Weights of a small GPT-style language model, trained from scratch on English Wikipedia.
Size: 11 layers, width 512, 8 heads of 64, 62.5M parameters.
Architecture: rotary positions, no biases in attention or MLP.
Training: a variant of Adam for these matrices, 1047M tokens, 3994 steps.
MLP neurons of a small language model. Each row is named by its layer, matrix (down: output weights) and neuron, and shows model dimensions 48-239. Each number is 128 + 32 x the weight over its row's rms, rounded and kept within 0 to 255. Numbers have three digits each. A neuron's up and down rows have the sign that makes its largest values positive.
After each neuron's rows, "raises" lists the tokens whose logits its output raises most directly, leaving later layers aside.

L7.down1040:141073197131097113090108088131116134162123149071168164180149126110066155098200098132155141101118130140116211140134169188065146123114162074125145152110146094054104114149136129172101152150131144174173077120126122108130094141111080152137127175076152165110139127133094139119107155133108152145095100109176118128131136159117143091149100138100164084126140167088084130136091137167101111130098167088106183144166128100107112120143148120126140117093096139097077077109161118088133130102121149136140101111140069075086172096066103156167141106146108136176143108084135126095129109147110145138
raises: " it", " the", " this", " to", " its"

L7.down8:126098148146134130076179070133161120092044162167182166112114109089152187135123180112159127129108174138126077198198139054176130138067156171106128137163185113142139103110112172167120106164178106106141119100143162147155088195111102179102113088133145108157095179142150065178103113177105102133158097156102107085127087133136120118171188182200106134100115115166103147116107187171081137203067133094128105125134168105143083098083136146124063122124088206089167101137140114135118113153103135138095158136120153135142090099132177050133178127136056106096110118102163163149132142067093048145
raises: " week", " month", " day", " weeks", " days"

L7.down1305:116074105137168128143114141113099066114139049131132123202090091198115099137086112093118113118129137157139139117110196161216090095119078141077139095162079108143139173195110134142133099128146088101177175083109158106156122135150187113126127071102169064122145100141061094099200176150126168115109098156151159123130040092123106155077135147154123125134183134071120067133152186109123093150159152132132174117164163192146160080150125130164186094159133196122105187104120196123096087104162113131158068126077179117114161077120102147114163081074145105118094110115145148093156144137125107126
raises: " 1", " 8", " 6", " 9", " 7"

L7.down1136:157116103102122149169171151130172118104137125117085112181093147153113137100131153187157087165119102156137130058154114142132167134166099098144149143117118144160137143157144132192122197136139183119142136197140122103125132098125087178158152103159094154119140118187173117134145196131146126151103145125099147119116146141094139093173106102089113053138197156135087149158095143076121138107079155156084149082207104057154118165071118107099119096096132136146124156120172104179147095114152143061119138089181106112113150104144113132133132177125167123163136128136137117138147120159156120125
raises: " there", " he", " it", " they", " reported"

L7.down1382:096082130146162110106135084103103163136143155056137170096060114087083191153101065125086138161137149128117064146143104142123173136116150184157187128092146086137159163107143082138100127172088114107158135124089112107149120196124109124153123111107095107142147096162148084126138150152114098115163089103147100149151118084095208104074136150182035090137141156085079204134102124122191127180137123162064178132114110085128154115148138119130114117092088079099066095094144137141075131187072108111113183102142122120086081132131141126136172102081187170143127136143169115063139139134129079107
raises: " an", " its", " a", " their", " the"

L7.down336:120131107101139102165154139169148159071128115115083155099148183196134088088177160127150097162085119152152154144167156147111139144146152139162118177107137140111151078123113144159131195088165167107088043152115163149161120095104091096127187068092126144132117118209156148195138125142119162120123127102096144127222097091131077129161137115088126129138119181128112116183089103139165111175108147136162171166128125142093110142145041106093147129100083196091079136099097109149184110137088191113090131120114121134152136144163184151124149183139086092125147169117150169146108129121160137083
raises: " they", " there", "ver", "by", " he"

L6.down677:144132122106102152154129131185154089133142115139155156200178102142102132116072141146151102098181121166062129160193133125112122147090069116093120082123098171090162122062137099140159184125178142173178051202167140111145101047100120111152162153127112143202112181111144118126116133128077129118147097054100097113105122138099109136131097084075085114162174106107173106142096119154122126093143117179120130119132124102105123117093207097114174114081142123079174125145089127178112117122166145091124136051089137074158155078144142161142140108149255122138192166114117085120149110132146093067
raises: "\n", " Over", " The", " In", " These"

L6.down1008:068119181052131106038152136099143119181135190095129189103090171143133099137112181137090046079164136145156105124124112109204183128127119081153155071132109113098144118113126124168089152083163101084165145078143124125133069197101104133158133134125159112149148167131114112164132162098098100103146090119154159132157155122145131114114060211087096077105144210102068127108136162168088129143125112115112138131127127138137071098155181152175116149074114144111128090124178162093119193146066139108089152113026053082081177136166127105130127141153180122131153117168129119056137147122083159151
raises: " these", " this", " the", " such", "raw"

L6.down952:117096181131135162143092089153128176121151160089090160098109113137141124160117175188102115150143084152118157094152158133174188138129154143159144118191109112075172089102087031107155120142138137151155142101132144086121170131077119128145142163118124160166118124121084110147111196163116091143130137091173116079115158111093141146159155133085143154111208137090032146133124142240113111128202134123144139137165124109170145109160166149140154109116146160110093174125115137091150094135140116112112201136100086065091164140099106158145130095082123158132101105147171072130124101124146114103
raises: " him", " them", " the", " it", " people"

L7.down35:131131166103107132134137087131173070142132144080100123213142178148131139087122154160135058140148118152147143118154137148109183133139125089124121127134141163113075104118186124145107182127170139120161120181129114118116120107080124167154185124134125129206170124148124090111124156114128212188114137068137151125115130094107107123179118149064141053138207145105116106118073159082143126152116176185100175163198130077178140141160122068115140093110142181116117090177173130201180081157182180107148162064162118108107175106172128181117106114139143164163175124063133201200142107163152122095
raises: " it", " there", " she", " they", " he"

L7.down840:119119099138117109145155144123118121069045119104110201117116115171068181108107170158115124116131089152108164132188117095095178097120154133091157093149169093142123109048125115189186145105173197161201073098109140118124171089160057113145050122126127139154168156137101172119092176157085081134123074140143139127100130183116092107103137070124135131108122135101093102103141106139102120166165109118129132048130096092096089078150100082149146159073099187109122095157192164077124138143123067154094142074098124109116109141124127134142130121158126115160151103155173123116127113111153149122
raises: " it", " his", " him", " them", " the"

L7.down229:197124111107150163173145070141098075122143129085117222109146102136163148074118167086097156048109187094100155118141098091124172075139180144120130103122093110116103066069098118122151127130156145121194116190144156138183145082120082109106134121091092140128119134134049127128075102169106108125134082119160077058147154167108157114115101116111114063115186179055087142107160135131188149120174088132153101130100117119153090133097138147140173162120094151104096088090096175122176106163138150168126185109129144076139145139105134140129066133098179120101111155087111118119127124099131129167
raises: " the", " its", " these", " some", " this"

L6.down694:098165132116149148146136135111131151153134118164102126112124142160143088101100112126138188177113140157096177167066096148073087085196159115145095089123129165162168039123185110122119176107135174092095002095109126142188179116146141113142154142135100092124131071141110160131162125101143156108118119035125120165083145084110146158083193099089193102105132134128182147121162108108125092156162147151126160131154105162145162173188131130102112093150145077126101174147108125091110156161176144102157139122165122097188169092152137109156137153165113154093056158059143165085098154168102143099
raises: ",", " (", "\n", ":", "/"

L6.down1286:108156091141123118134145099192140110100157103160064179142101161078125170075197139133157106138179233129155096145115168159119118128174078163084142145094081127166138106053137076095109057095148159109095213201106107093080146124098182110092110093090123121093102112154143091118144094151123133082115171151138189103180102118097131112179106113147110122108118095087104083107129120146135158126125144123123103115123125117136120137107139098156110121113152191164104119120147154133136104146148080165105140092164138093098164186165129184128149126102137103049138092138119137204096195104123151100
raises: " injury", " cancer", " symptoms", " Tommy", " lymph"